From a checkpoint of a small transformer trained on Wikipedia.
Size: 9 layers, width 768, 76.3M parameters.
Architecture: RMSNorm before each block, untied embeddings.
Training: a variant of Muon for these matrices, 901M tokens, 13743 steps.
MLP neurons of a small language model. Each row is named by its layer, matrix (gate and up: input weights) and neuron, and shows model dimensions 144-271. Each number is 128 + 24 x the weight over its row's rms, rounded and kept within 0 to 255. A neuron's up and down rows have the sign that makes its largest values positive.
After each neuron's rows, "fires after" lists the tokens most often just before its 100 highest values on Wikipedia text that the model never trained on.

L3.gate1327 [118 158 103  98 121 148  84 123 157  90 129 132 135 137 144 118 156 148  97  93 121 137 150 154 136 138 143  86 115 153 174 155  97 147 132 136 146 130 120 103 102 131 123 146 147 138 121 116 116 196 134 143 118 147 126 112 187 134 118 152 149 127  93 145  98 143 130 143 106 156 142 152 111 169 146 157 118  86 139 129 113  88 143 111 157 124 126 128  80 169 130 105 134 126 119 121 151 147 123 104 129 142 136 129 116 140 130 128 134 112 125 132 128  95 177 127 104 152 121 105 161 109 121 110 106 129 138 122]
L3.up1327 [161 149 139 127 162 119 121 141 146 106  78 142 145 148 130 141  98 134 137 118 139 111 151 163 130 116 148  79 124 169 121 178 147 132 141 129 142 113  77 110 101  89 108 126 109 174  90 111 142 175 123  90 102 153 122 126  61 142 110 146 115  96 116 102 106 139 104 134 137 100 194 173  99 121  95 165  98  94  69 110 136 140 119 116 104  95 116 135 132  80 138 145 151 156 155 151 116  94 142 126 139 113 112  94 114 128 165 159 134 144 138 115 137 117 173 136 130 103 105 106 136 129 103 140 158  78 123 122]
fires after: "\n\n", "=", "\n"

L3.gate1600 [107 148 140 110 142 126 100 142  70 139 132 168 131 150 126 120 160 140 131 146  98 167  96 117 126  94 133 125 159 192  99 113 111 119 153 152 115 112 100 134 145 103 127 120 114  67 146 108 156 105 156 175 165 125  99 130 113 108 134  98 104 145 164  87 134 113 124 146 124  82 137 108 135 146 133 148  75 138 139 121 120 131 131 165 122 130 123  82 116 159 128 117 143  63 118 116 133  56 111 119 115 114 115 143 101 107 124 147 141 133 122 131 139 140 162 135 140 136 137 181 115 199 161 113 151 115  95 147]
L3.up1600 [ 87  99 150 153 137 116 138 111 159 133 120 153 165 128 130 127 141 106 128 111 134 134 163 148 114 117 129 144 144 132  79 135 150 133 153 157 141 118 145 116 133 114  78  97 109  94 151 145 121 148 152 174 130 118 118 181 107 125 162 129 159 141 154 111 153 124 151  78 162 133 124  83 114 163 149 119 155 100 143 167 103 136 141 155 121 164 143 128 122 126 136 127 161 126 107 150 132 118  99 125 117 133 131 131 120 122 131 112 183 111 119 138 119  99 122 138  91 116 147 121 140 123 103  72 106 145 143 126]
fires after: "|", "-"

L4.gate1751 [137 104 148  98 179 143 108 151 152 152 102 139 110 152  88 132 144 151 148 123 142 127 115 130  99 147 109  96 170 142 119 104 118  96 139 113 158  98 126  93 124  99 124  95 142 145 128 141 110 105 119  90 159 147 104 155 119 109 116 113 130 105 166 115 119 126 154 139 104 109 145 106 101 124 151 107 125 147  62 162 130  98 146 113 163 164 146 171 152 145 164 146 110 114 129 140 137 149 134 115 116  67 158 128  76 160 155 144 145 105 149 153 114 120 161  96 161 130 103 159 145 102 110 138 126 163 120  69]
L4.up1751 [126 120 128  96 121  75 115 127 148 124 142 132 139 122 141  84 148 140 118  88 147 117 123 117 126  94 134 153 133  88 155 110 129 137 102 142 137 107 147 144 124 129 185  63 151 154 161 148 135  99 121  88 126 172 100 109 141  87 107 124 144 135 109  80 136 138 154 117  92 138 145 123 143 116 149 120 113 136 157 121 137 167 117 120 137 137  94 108 132 113 173  94 127 139  95 138 134 131  98  86 125 151 115 155 132 121 156 169 106 113 166 174 120 154 115  65 125 141 155 131 130 140 135  84 140 112 130 123]
fires after: "\n\n", "="

L4.gate362 [154 102 116 129 142 187 125 150 116 129  72 104 132 117 124 104 116 122 142 126 147 106 168 153 160 118  86 115  91 127 135 123 106 113  97 127 122  88 108 184  84 180 108 160 110 128 151 135  94 124 151 147 119 151 152 117 121  93 113 107  95 126 115 125 101 139 133 117 101 117 167 136 117 132 128 127 139  80 126 102 143  91 118 157 121 202  89 153 112 134 119 148  98 153 125 136  85 161 119 132 108 104 113 145 118 106 131 173 148 167 157 139 118  88 190 121 111  71 150 120 141 118 150 125 146 156 153 129]
L4.up362 [122 143 167 132 106 139  93 140 129 139  65 116  91 124 142 165 148 108 129  83 130 159 141 146 128 103 158 136 150  93 122 197 158 130 145 109 133 137 115 140 103 132 105 116 140 137 135 127 124 128 133 143 132 154 131 139 142 144 130 105 132 104 133 143 150 195  73 114 142 112 110 123 151 159 116  95 119 146 178  91 149 175 123 182 125 117 180 159 122 121 158  86 112 106  98 129 162 111 136 135 150 114 167 104 123 145 105 122 121 144 104 143 117 106 133 112 149 141 131 123 166 136 115  60  74 116  50 108]
fires after: "=", " ="

L3.gate1798 [147 154 102 138  86 167 113 143 106 122 174 117 112  95 170 105 137 120 127 109 120 141 102 170  81 127  81  89 129  72 140 131 137 107 112 164  76 126 130 145 143 140 129 139  72 136 147 105 102 105  81 108 110 160 130 135 173 100  92 140 150 149  84 149  89 154 119 155 131  68 164 125  80 108  94 114 168 152 142 104 114 158 111 137 138 134 176 149 114 140 124 120 139  84 139 135 152 170 123 138 117 108 134 148  89 112 128 138 155 112 143 147  87 118 148  97 145 147 127 130 129  93 102 106 105 140 105 101]
L3.up1798 [133 123 163 132 118  95 173 137 124 108 147 175 130 114 135 154 125 132 147 169 129 186 155 158 125 159 149 134 152 114  98 124 115 124 104 157 121 158 130 132 106 113 101 118 127 163 129 145 128 134 146 149 169 155 151 119 117  90 126 140  80 133 152 104 122 126 159 127 124 131 128 131 131 121 136 140  98 104 122 164 137 136 134  66 129 105 130 144  97  93 138 155 141 151 145 116 160 129 116 135  85 144 140 132 113 168 141 137 150 103 134 146 130 126 138 138 143 138 134 140 156 114 133 115 136  96 121 129]
fires after: "=", "\n\n"

L4.gate1778 [113 106 135 104 139  74 125 136 121 148 134 111 141 141 125 135 102 109 120 110 145  88 116 105 175 133 143 135 159 158 157 110 150 154 142 154  92 170 144 123 120 108 178 167  84 159 122  93 131 106  99 117 124  98 137  92 127  94 137 156 127 155 137 159 105 185 118 118 114 124 143 171 103 115 139 131 131 117 122 149 170  89 123  97 114  95 102  88 100 164 116 140 142  78 119  98 154 147 118 122 104 144 112 133  89 134 129 137  91 135 134 106 120 105 138 114 128 133 112 105 119 125 118 197 110 122 134 110]
L4.up1778 [126 119 128  97  89 153 139 134 121 184 125 191 112 157 155 149 164 169 115 173 149  81 119 135 148 107 104 125 153 118 161 110 153 125 128 122 187 114 115 102 131 141 122  99 113 106 119 140 139 124 126 170 166 145 138 112 144 147 158  90 118 130 108 115 145 136  93  79  99 158 142 122 125 130 133 124 135 117 131 129 136 122 120 164 145 122 139 125 163 143 134 165 142 150 166 132  90 133 169 143 145 108  90 179 121 101 172 134 113 120 108 178 114  94  97 116 161 144 117 136 159 173 140 144 132 106 120  97]
fires after: " |", "–"

L3.gate1014 [ 81 115 143 127 111 104 129 175  91 135  88 107 114 118 137 131 113 127 160 154 134 150  92  98  91 121 172 133 139 161 102 143  99 144  83 101 124 117 143 127 121 122 121 102 109  89 148 119 139 108 149 110 166 135 135 144 124 159 152 159 148  89 105  97 166 133 138 140 111 110 154 112 103 150 143 108 114 148 133 103 107 126 109 126 104 127 102 119 151 126  92  77 159 150 119 106 151 133 126  98 148 114 125  68 133 152  84 107 123 141 137 140 118 171 145 156 133 129  88  85 128 139  85 106 142 128 126 149]
L3.up1014 [147 131 139 123  83  98 121 127 153 140 112 105 128  98 137 106 123 131 129 107 142 178 149 113 108 111  91 131  99 141 161 124 145 144 132 121 127 151 148 139  85 123 169 120 101 118 118 111 124 116  98 116 117 139 163  91 148 156 120 132 151 108 170 143 123 130 110 176 163 157 113 110 119 121 103  84 116 152 222 130 145 139 150 143 133 143 127  64 139 120 115 114 147 124 124 124 136 101 147 126 172  55 116 144 122 118 126  82  93 150 118 138 126 135 106 151 162 131 167 147 130 137  99 106 112  86 147 131]
fires after: " the", "=", "The", " The", "S", " super"

L3.gate321 [150 137 168 118 110 102 115 151 112  73 158 119 152 126 152 150 103 146 121  91 166 140 128 148 115 123 137  87 141 139 153 139 117 155 101 138 120 125 114 108 115 148 135 156 154 126  78 128 130  93  85 157 115 142 109 111 157 146 145 125 147 129 135 101 137  76 146 135 143 155 120 125 154 118 116  87 116 118 139 125 109 143 125 159 145 158 132 169 138 165  99 112 116 109 110 146 136 122 119 113 107 157 120 112 154 146 147  93  94 105 100 159 104 105 114  77 104  94 123 148 164 130 129 132 146 142 157 137]
L3.up321 [123 161 159 115 124 167 116 167 137 135 112 119  76  75 126  75 103 107 134 140 163 130 135 123 107 101 116 112 106 143  93 162 119 117 123 152 130  92 141 105 141 178 169  80 121 106 115 150 133 108  90 100 167  96 145 136 115  71 135 102 158 113 122 153 123 106 181 141 147 129 102 131 132 146 138 173 143 134 101 128 157 108 151 141 128 118 119 153 114 149 102 127 156 156 110 112  88  91 130  89 151 113 153 100 137 126 134 120 119 118  89  85 105 124 136 135 162 124 132  77 108 117 145 140 148 138  94 139]
fires after: "-", " \"", " (", " out", " reve"

L3.gate2035 [137 139 143 105 110 138 136 131 124 107 111 137 132 161 126  87 127 114 124  93 133 120 110 114  99 163 188 115  63 126 150 145 141 121 171  98 151  94 151 143 117 100  86  99 114 124 161 138 134 154  95 142 123 135 111 100 138 137 123 117 122 117 148 121 113 133 163 146 128 107 153  60 110 151  91 172 142 124 133 127 154 148 134 110 145 142  86 117 120 122 103 166 159 140 190 110 166 107  92 124 133 135 101 117 130 121 183 124 160 167 129 144 111 141 117 130 102 147 186 106 126  83 135 161 113 136 136 123]
L3.up2035 [131 127 125 126 118 121 124  91  99 133 106 174 125 104 158 115 103 129 133 148 118  99 114  75 137 137 115 105 134 139 121 132 162  87 142 118 172 137 144 141 121 164  98 110 141 122 148 152 140 112  95 143 119 149 149 121 140 123 128 137 169 126 170 162 109 116 130 127 132  97 142  95 120  83 111 150 123 119 118 134  99 148 115 152 122  94 115  88 100 151 152 102 122 124 166 175 115 109 166 173 127 160 143 105 163 153 146 138 102 128 105 105  96 157 103 131 102 124 153 109 150 133 176 149 105 127 151 150]
fires after: "–", "-", " |"

L4.gate846 [124  99 125 139 173 133 116  78 111 157 109 180 122 114 122 132 106 154 106 148 101 125 115 101 111  93 151 134  73 121 142 130 132 142 163 114 142 163 163 119 120  88 130 140  87  96  96 139 125 156 115 125 124 124 185 106 134 170 118 116 102 124 103 115 116 120 165 120 147 118 158 140 101  99 127  95 159 172  86 141 139 132 137 162 131 107 132 154 143 140 112 125  78 148 116 112 153 120 151 107 125 110 117 173 123 111 140 102 131 123 154 136 126 134 129 131 132 169 148  85 101 129 155 144 167 159 160 155]
L4.up846 [149 157 162 145 115 145 136 152 128 112 144 120 100 122 106 170 136 148 158 108 110 123 114 125 105 151  90 123 123 136 125 164 104 158 161 131 165 158 114 142  91 131 137 140 119  94 107  96 151 150 165 141 130  96 150 135 129  97 123 139 110 183 175 127 145 130 140 105 106 121 124 104  99 170 132 133 131  81 177 115 103 140 153 134 210 105 101 149 136 111 122 116 126 141 112 124 165 112 100 154  89  71 122 123  96 134 113 135 137  81 144 173 144 157 121 144 126 137 138 170 112 131 110  96 132 136 139 146]
fires after: "\n\n", "\n"

L3.gate1667 [144 114 116 112 126 148 132 127 116 121 154 110 134 104  99 160 130 149 108 162 157 160 152 147 110 126 102 142 142 143 108 111 114 111  62 145 143 152  90 143  84 141 129 114 135 121 154 103 158 129 126 120 124  87 116 133 124 131 104 113 126 177 140 105 172 117  94 142 145 140 142 124  91 126 115 108 116 132 100 107 139 154 160 129 122 136 170 117 161 160 146  99 150 145 118 159 133 114 120 137 112 115 109 101 133 113 108 101 122 122 130 138 141 144 140  88 135 102  93 107 156 138 150 113 199 122 128  89]
L3.up1667 [106 111 154 114 105 119  74 122 149 135 130 142 120 102 118 117 146 105 100 114 114 140 123 124 110 125 153 123 135 122 134 128 135 102 140 115 131  72  99 110  73 103 141 173  85 110 139 116 111 147 119 150 153  95 107 167 104 120 130 118 127 148  83  94 151 113 125 155 173 104 178 117  93  96 135 111  94 143 177 150 118 146 142 165 113 127 117 155 149 125 136 118 176 122 125 142 116 123 130 118 115  93 116 132 137 111 124  70 135 132  98 165 112 151 184 107 121  97 104  91 108 168 131 165 115 102 136 114]
fires after: "|", "-", "The", "="

L3.gate69 [145 139 142 109 153 154 121 108 130 145 125 144 156 119 131 132 114 151 130 152 111 141 118 108 134 124 138 136 111 148  96 165 124 150  87 138 124  99 158 159 138 148 132 156 122 125 126  72 121 126 131 143 105 120 140 131 122 139 178 101 146 106 150 102 127 129  93 136 139 100 126 115 149  97 118 120 146 121 130 142 103 145 102 159 174 124  93 135 155 163 144 127 132 117 131 170  96 126 138 135 122 110  99 156 140 161 149 150  82 145 122 134 151 123 136 139 123 132  96 147 110 101 129 132 136  93 144 134]
L3.up69 [110 114 127 124 117 176 120  79  98 145 101 132 100  99 150 102 157  99  90  94 129 164 154 116 115 134 121 111 149 151 117 132 143 144 138  93 126  82 112 146 127 134 128  77 140 123 149 120 105 115  94 162 130 101 137 170 143 181 150 123 112 111 169  89  83  96 153 124 109 128 111 132 108 110 151 137 157 150 126 134 117 121 120 150 135 110 127 122 101 141 133 150 130 100 112 110 155 142 172 135 127 113 125 118 107 116 169 116 157  94 114 124 126 160 122 141 153 146 101 143 140 125 158 134 150 142 110 109]
fires after: "|", "\n"

L4.gate1945 [130 160 120 149 156 127 141 134 124 144  98 124 157 139  99 114 156 138 115 125  79 137 129 109  85  97 163  91 113 149 127 125 141 110 107 157  87 133 130 147 134  99 149 135 127 146 118  86 119 149 120 117 158 109 151 113 151 139 165 124 162  93 167 177 103 120  81 150 126 103 125 122 122  88 128 161 129 108 129 114 149 143 151 122 107 106 145  95 152 110 150 139  80 135 134  87 104 180 111 129 106 156  86 109 170 123 100 129 139 119 131 153 102 126 154 148 123 158 137 117 144 156 144 122 145 128  98 140]
L4.up1945 [179 116  97 146  86 140 163 102 110 135  97 129 143 101 109 100 115  72 123 138 118 166  90  82  63 127 194 172 118  94 147 138 139 104 100 134 146 144 142 129 141 133 159 138 136  92 138 107 117 140 148  88 207 122 129 126 146 138 128 126 101 114 138  95 106 151 147 148  95 151 141 128 130 139 137 115 138 152 148 111 120 140 143 125 106 178 123 135  97 183 180 152 130 129 147 143 138  99 127 146  69 114  83 100 106 102  92 125 120 143 142 104 134 160 121 110 168 129 141 132 138  96 138 130 103 150 159 180]
fires after: " /", " 36", " 14", " 3", " 22", " 34"

L3.gate727 [125 157  89  86 121 104 150 154 120 130 119 111  91  57 129 132  99  94  83 106 178 106 106  66 152 104  98 174 136 128 115 154 152 118  88 122 114 125 137 117 156 114 156 166 132 160 165 127 137 167 129 123 130 119 135 167 160 108 102 106 131 100 115  95 142  96  91 133 113 133  97 110 138 112 154 153 128 131 148 125  97 148 155 138  96  87 116 124 132 124 133 124 138 125 118 134 147 163 155 138 134 113 109 148 117  95 100 141 129 161 140 146 126 134 156 114 122 131 100 102 145  97 156 103 114 187 107 130]
L3.up727 [155 157 152 149 129 128 125 127 125 104 146 125 123 120 112 141 104 168 103 121 147 121 118 101 145 115 134 142 102 137  88 158 125 168 116 171 169 121 113 109 179 147 173 144 143 124 106 137 138 100 140 108 134 117 102 171 139 135 146 136 104 138 151 178 141 114 135 135 125 143 132 108 124  97 162 138 171 137 138 130 122 119 152 154 130 115 144 131 119 140  78 128 140 130  92 113 155 142 144 139 111 125 142 113 111 120 124  95 146 124 128 120 125 129 113 140 105 130  89 108 131 143 124 143 137 148 132  96]
fires after: " Su", "Em", " Tob", "it", " Ad"

L3.gate1294 [ 94 132 107  69 123 117 123 143  99  92 124 104 168 143 128 147 144 133 140  76 158 102 153 123 138 108 139 114 142 117 133 118 157 117 116 109 165 110 134 111  95 146 135  88 153 108 160 112 167 126 111 134 159  94  73 113 126  96 112 115 127 132  75  95 151 110 168 143 124 137 161 111 130  94 109 132 121 134 161 142 120 133  81 137 144 134 144 149 119 140 144 140 164  96 161 131 128 123 162 106 111  99 145  92 112 111  86 142 145  93 133 134 132 146 155 146 126 111 144 147 124  90  98 102 136 131 136 109]
L3.up1294 [139 119 128 103 126  74 129 127 129 123 110 151  99 113 129 101  95 162 144 111 129 149 119 135 158 123 105 137  77 113 138  78 143 104 116 124 134  73 135  83 132 128 126 108 144 135 113 152 152 111  84 119 153 112 107 183 125  80  64 124 135 129 133 115 114 100 135 123 108 152 119 133 137 124 135 132 100 112 157 120 122 117 135  89 122 130 108 140 135  92  96 140 157 116 155 134 142  94 186 124 120 140 149 109  84 103 170 113 131 122 156  94 120 120 161 143 115  87 132 103 157 128 120 143 118 128 101 126]
fires after: "S", " the", "=", "|"

L3.gate1222 [105 137 174 155 109 134 175  87 128 176  93 132 127  69 137 130 137 115  99 102 144 117 103 130 116 115 142 118 125 136 161 110 154 118 129 152 127 146 168 167 141 133 147 158 129 112 137 144 147 137 153 139 121 134 121 106 118 154 124 109 168 137  87 162 113  55 144 133 141 176 127 138 126 160 134 141 106 110 138 102 142 131 149 143  68 120 146 137 148 115 121 110 137 136 129  93 107  98 114 139 113 125 111 141 140 123  92 113 146 104 147 158 146 141  86 114 136 147 159 164 103 108 120 112 122 137  89 152]
L3.up1222 [109  94  91 151 149 137 116 115 106 153 103  83 120  93 128 100  97 103 113  97 133 151 133 108 118 175 133 119 109 119 125 106 150 123 106 109 159 155 107 122  91 114 138 136 151 106 161 136 113  82 128 109 151 165 139  99 111 161 140 104 156 122 136  97 168 105 143 119 115 154  99 115 132 134 121 133 116 156 107 110 153 167 172 113 129 159 130 140 115 137 135  76 103 146 126 136 110  97 129 133 130 102 129 111  94 117  89  99 140  96 123 114 109 115 156  86 133 111 126 152 125 150 115  96 170  95 118 143]
fires after: " (", "-", " \"", " ["

L4.gate943 [126 109 138 101 182 140  99 160 101 105 160 122 104 182 153 173 154 104  82 133 179 139  96 133 109 111 128 118 178 143 114 109 103 101 153 156 139 165 135  90 153 115 149 140 127  99 150 126 147 125 139  96 138 105 129 141 125 147 141  96 131  96  75 131 103 139 145 118 127 173 154 144 106 147 115 120 151 110 142 121 103 115 143 135 142 113 117 120  93  84 162 105 109 119 163 161 125 161 113 126 128 140 120 141 136 146 128 110 126 184 132  79 164 142 142 119 105 128 143 113 127  91 127  96 146 143 170 138]
L4.up943 [117  93 100  98 121 133 174 112 149  81  95 125 129 132 166 104 106 108 135 113 139 118 126 101 142 116 133  96 120 140 153 186  98 132 136 132 118 142 142 118 148 160 114 131 158 131 109 162 149 113 122 148 163 139 124 108 158 128 118 101 113 122 113 172 158 120 155 135 182 115 124  87  87 161 175 120 118 141 124 133 126 140 101 139  97 110 105 132 168 116  89 138 158 124 156 167 169 118 110 100  87 133 100 121 116 153 152  99 132 112 140 103 146 129 142 148 143 120 127 125 153  97  98  89 111 117 135 130]
fires after: " Al", " al", "h", " Ham", "ame", "d"

L4.gate610 [154 140 103 135 133 142 156 118  95 121 123 136 167  80 158 102 140 127 138 133  96 160 130 159 135 138 121 105  90 145 126 124 157 119 116 175 125 131 117 102 128 142 116 171 125 110 127 162 129  99 138 125 117 128 132 141 102 104 128 121 164 134 161 113 120 137 165 114 134 120 163 143 143 105  82 116 102  61 141  98 144 128  93 126  73 105 118 150 120 135 103 153 118 147 136 128 147 150 121 108 152 132 201 125  73  84 139 123 114 149 164 118 128 151  71 130  90  95 128 131 145 136 125  94 154 137 136 149]
L4.up610 [ 74 136 140 119 142 178 114 131 174 123 111 176 151 148 101 138 104 119  89 123 122 128 157 150 135 137 141  86 181 150 143 155 127 170 131  79 115 160 134 142 157 143 171 140 142 105 137 137 113 117 120 113 101 121 141 123  85 121 135 100 126 113 122 101 122 104 158 204 115 157 123 162  71 158 105 126 144 137 136  96 149 129 142 136 159 162 143 170  76 154 160 117 150  97 111 104 181  95 141 130 105 126 145 116  93 133 129 142 133 139 117 119 141 108 172 145 134 138 115 119  84 135  89 113 139 144  77 157]
fires after: "\n\n", "="

L3.gate874 [127 139 159 122 160 191 147 155  68 141  88 113 141  99 129 129 153 136 164 158 121 113 112 123 140 115 116 170 147 150 143 167 148 156  91 139 151 107 108 141 124  72 162 117 147 164 110  76  96 133 176 144 139 104 121 134 135 116 156  90  97 173 138 176 174 114 127 126 140  86 127 176 112 136 136 163 124 150 154 120 148  97 174 124 151 135 168 155 146 112 150 167  81 193 114 139 150 120 128 130 130 117  91 148 153 150 118 152 126 123 122 152 110 155 121 140 119 107  51 115 154 142 126 142 137 162 101  92]
L3.up874 [110 153 155 136 142 124 156 142  95 128  92 106 142  94 107 161 144 109  99 121 155  97 133 141 112 132 109  99 120 106 101 100 124 133 106 123 116 144 113 136 129 118 161 137 153 126 117 124 135 176  84 114 138 126 116 119 114  97 112 133  98  89  73 110 129  78 159 170 138 112  98 127 147 132 138 134 157 113 115 118 117 118 128 110 122 116 135 141 117 113 158 134 149 137 138  91 120 146 146 124 152 139 142 156 131 180 120 161 124 148 112 136 117 159 117 153 122  74 122 136 114 120 156 138 134 152 145 108]
fires after: "\n\n"

L4.gate923 [108 122 143 106  83 142 112 114 114 165 149 109 139 131  83  89 120 159 129 132 141 118 146 133 129 119  99 168 119 135 139 143 152 137 104 122 130 125 142 142 120 144  98 170  95  70  93 125 125 127 127  97  94 123 161  84 141 132 163 137 119 123 118 167 113 121 153 163 126 139 115 105 123 107 105 107 149 135 151 123 138 111 146 104 135 147 146 114 101 129 109 146 111 126 103 130 137 117 131  89 171  90 131 142  96  91 118 124  80 146 114 114 101 105 100  93 119 137 112 134 127 132 138 150 107 158 114  86]
L4.up923 [152  92 101 113 150 112  93 157 171  87  98 108 141 111 132 117 147 149 134 148 136 114 130 133  89 121 157 127 104 118  99 141 149 137 104 164 129 115 130  92 107 137 162 122 103 118 138 140 150 136  96 146 126 159  99 124 123 148 121 114 151 163 115 141 108 133 138 109 148 140 124  90 140 103  95 109 130 132 118 108  77 133 106 136  82 128 107 153 132  95  92 140  99 103 177 116 145 112 153 139 118 160 114 124 124 136 128 117 123 146 133 154 105  98 125 138 161 142 126 122  82 155 132  85 116 111 124 121]
fires after: ".", "The", "th", "-", " Ho", "|"

L3.gate1514 [142 139 190  87 134 141  85 142 127 151 158 101 105 103 174 131 155 123 128 172 127  89 110 137 122 132  89 151 135 122 142 141 127 103 154 137 114 150 142  71 121  84 147 154 139 146 121 106 137 122 130 141 152 135 167 117 102 147 126 127 104 161 115 118 132 156 142 126 103 165 125 137  95 120 103 147 138 137 138 148 107 143  93 157 141  94  94 181 133 100 141 159 158 117 105 178 129 116 138 152 116 106 105 135 138 112 109 144 112 118 121 112  98 121 132 147 106 127 171  96 128 104 156 150 139 147 123 106]
L3.up1514 [125 150 139  98 135 132 171 149 130 128 119 136 109 122 110 118 104 150 159  85 115 123 123 102 101 149 158 152 121 150 136 135 111 143 162 166  92 155 135  82 160 126 158 133  58 129 140 131 146 123 177 128 132 129 159 138  93 128 145 123 142 121 121 145  98 138 134 109 176 107 108 126 134 123 133 103 126 140 134 105 128 119 131 169 116 108 118 165 133 125 122 124 127 118 128 117 123 126 108 132  95 112 101 146 155 100 145 137 143 100  97 130 139 121 138 135 118 135 135 149 109  86 153  81  82 104 120 101]
fires after: ".", " (", "\n\n", " un", " \"", " Ins"

L4.gate524 [157 120 163  72 179 133 139 127 107 149 158 160 171 125 103 125 121 149 153 147 158 154 126 133 116 139 149 163 125 189 114 137 115 129 136 140 120 122 107 145  83 137 116  70 128 141 116 124 149 144 137 190  98 163  91 167 141 134 164 124 161 161 113  98 106 165 148 127 112 145 128  89 107 134 137 130 132 170 142 127 145 134 196  96 146 105 139 122 144 112 111 113 120 113 124 126 140 137 141 125  83 106  89 143 150 170 118 122 157 120 131 115 147 146  69 104  96 105 122 143 122  95 159 136 123 120 108 160]
L4.up524 [134 124  80 106 107 133 143 124 173 177 175 142  79 102 129 134 144  92 120 113 136  76 131 132 140 121 137 123 106 180 162 141 139 138 108 123 125 151 116 112 137 139 132 103 147 124 107 111 139 112 139 115  96 165 169 142 134 147  98 127 134 162 119 173 132 109 137  91 128 102 136 126 134 101 118 132  75 123 110 119 130 129 148 123 117  62 100 132  92 143 134 172 114 150 124 112 174 117 148 147  95 114 152 156 110  84 181 114 107 104 129  97  92 130 123  91  92 130  78 137 141 134 161 149 158 100 120 114]
fires after: " |", ".", ";"

L3.gate131 [148 127 129 101 173  63 141 152 125  96 155 117 120  70 124 112 125 108 188 120 119 146 129 124 130 134 122 139 162 154 116 117 124 136 117  99  80  84 111  93 138 117 140 128 180 145  76 107 123 122 120 164 117 158 119 124 119 154  93 128 104 121 124 100 164 126  99 159 134 168  78 158  93 130 158 140 113 138  75 106 144 138 153 131 104  99  81 140 167 116 125 176 100 128 121  82 130 158 141 112 103  94 163 163  89 107 152 130 135 111 115 141 102 143 114  96 137 137 117 152 156  92 163 110 107 119 151 163]
L3.up131 [115 114 160 113 137 139 129 145 151 108 110 102 116 100 140 123 163 114 135 176 152 151 149 155 134 135 101  99  85 112 115 121 129 112 142 143 131 128 101 147 140 165 137 122 109 151 150 128  86  61 148 145 113 134 136 108 120 126 130 143 133  63 141  89 127 110 141 114 111 142 144 122  59 116 118 169 112 115 112 157  85 128 120  84 118 112 149 134 144 188 129  83 130 113 138 146 158 133 138 125 134 123  99 138 126 119  89 145 135 142 117 129 123 152 138  81 141 132 157 123 149 111 132 136 133 131 100 139]
fires after: "-"

L3.gate705 [144 131 114 152 111 137 131 110 120 104 143 110 164 115 128 116 166 137 104 112 115 164 115  56 134 106 131 102 119 150 179 117 136  65 139 113 139  84 117 122  99 121 133 134 137 116 134 112 121  91 130 131  88 150  77 138 156 132 119 127  89 176 132 136 101  91 104 145 114 128 144 137  94 126 135 140  79 122 149  59 138  85 109 128  91 115 122 152  82 124 133 127 160  96 176 180 135 110 105 103  87 173 118 108 116 164 111 140 142 113 163 118 155 108 138 155 136 112 132 128 164 132 150 156  98  90  70 160]
L3.up705 [133 116 102 114 189 116 133 145 118 116 122  98 130 120 109  88 134  91 101  94 152 138 135 132 120 149 164  95 158 124 133  94 156 171 127 132 162 120 118 106 118 109 136  77  72 121 189 149 161  98 106  96 135  94 133 101 138 161 162 124 105 156 180  97 125 165  74 141 137 123 120 118 117 185  95 107 145 115 165 120 192 149 157 132 145 141 153 122 129 145 108 162 102  98 123 140 155 145 137  97 132  98 117 110 120 117 149 140 106 133 140 127 142 108 121 144 105 157 151 117 151 117 133 121 128 133 125 124]
fires after: "|", "–", "=", " Di", "De", "Professional"

L3.gate898 [111 109 127  80 134 125 105 144  89 157 131 135 159 126 134 151 106 135 178 161  90 129 127 116 124 153 140 143 162 141 108 149 164 106 102  93 114 169 113 133 108 124 161 132 136 141 118 116 143 118 170 163 163 142 136 106 134 143 156 156 179 122 123 122 120 167 118 127 152 145 149 124 120 131 168 135 145 106 154 131 137 165 108 176 130 151 148 138 157 136  98  86 147 130 118 147 110 125 219 157 132 114 134 133 119 122 118 110  94 137 122 161  80  94 155 193 132 118 121  98  96 130 120  94 115 117 160 120]
L3.up898 [155 119 135 151 135  92 138 107  94 116  98 123 168 122 149 125 140 133 134 112 130 102 145 122 122 145 150 107 150 154 153 132 117 109 100 167 115 192 159 111 123 125 153 132 148 101 147 106 128 134 111 174 142 156 154 119 102 123 146 175 134 130 122 101 113 157 130 156 103 120  98 152 182 109  67 156 132 152 112 108 123 122 119 166 152 160  94 136 124 130 136 121 134  90  75 145 136 112 169  93 130 128 113 144 139 115 131 119 150 128 145 122 116 139 116 135 149 180 161 111 143 109 124 118 146  82 159 129]
fires after: " the", " The", "The"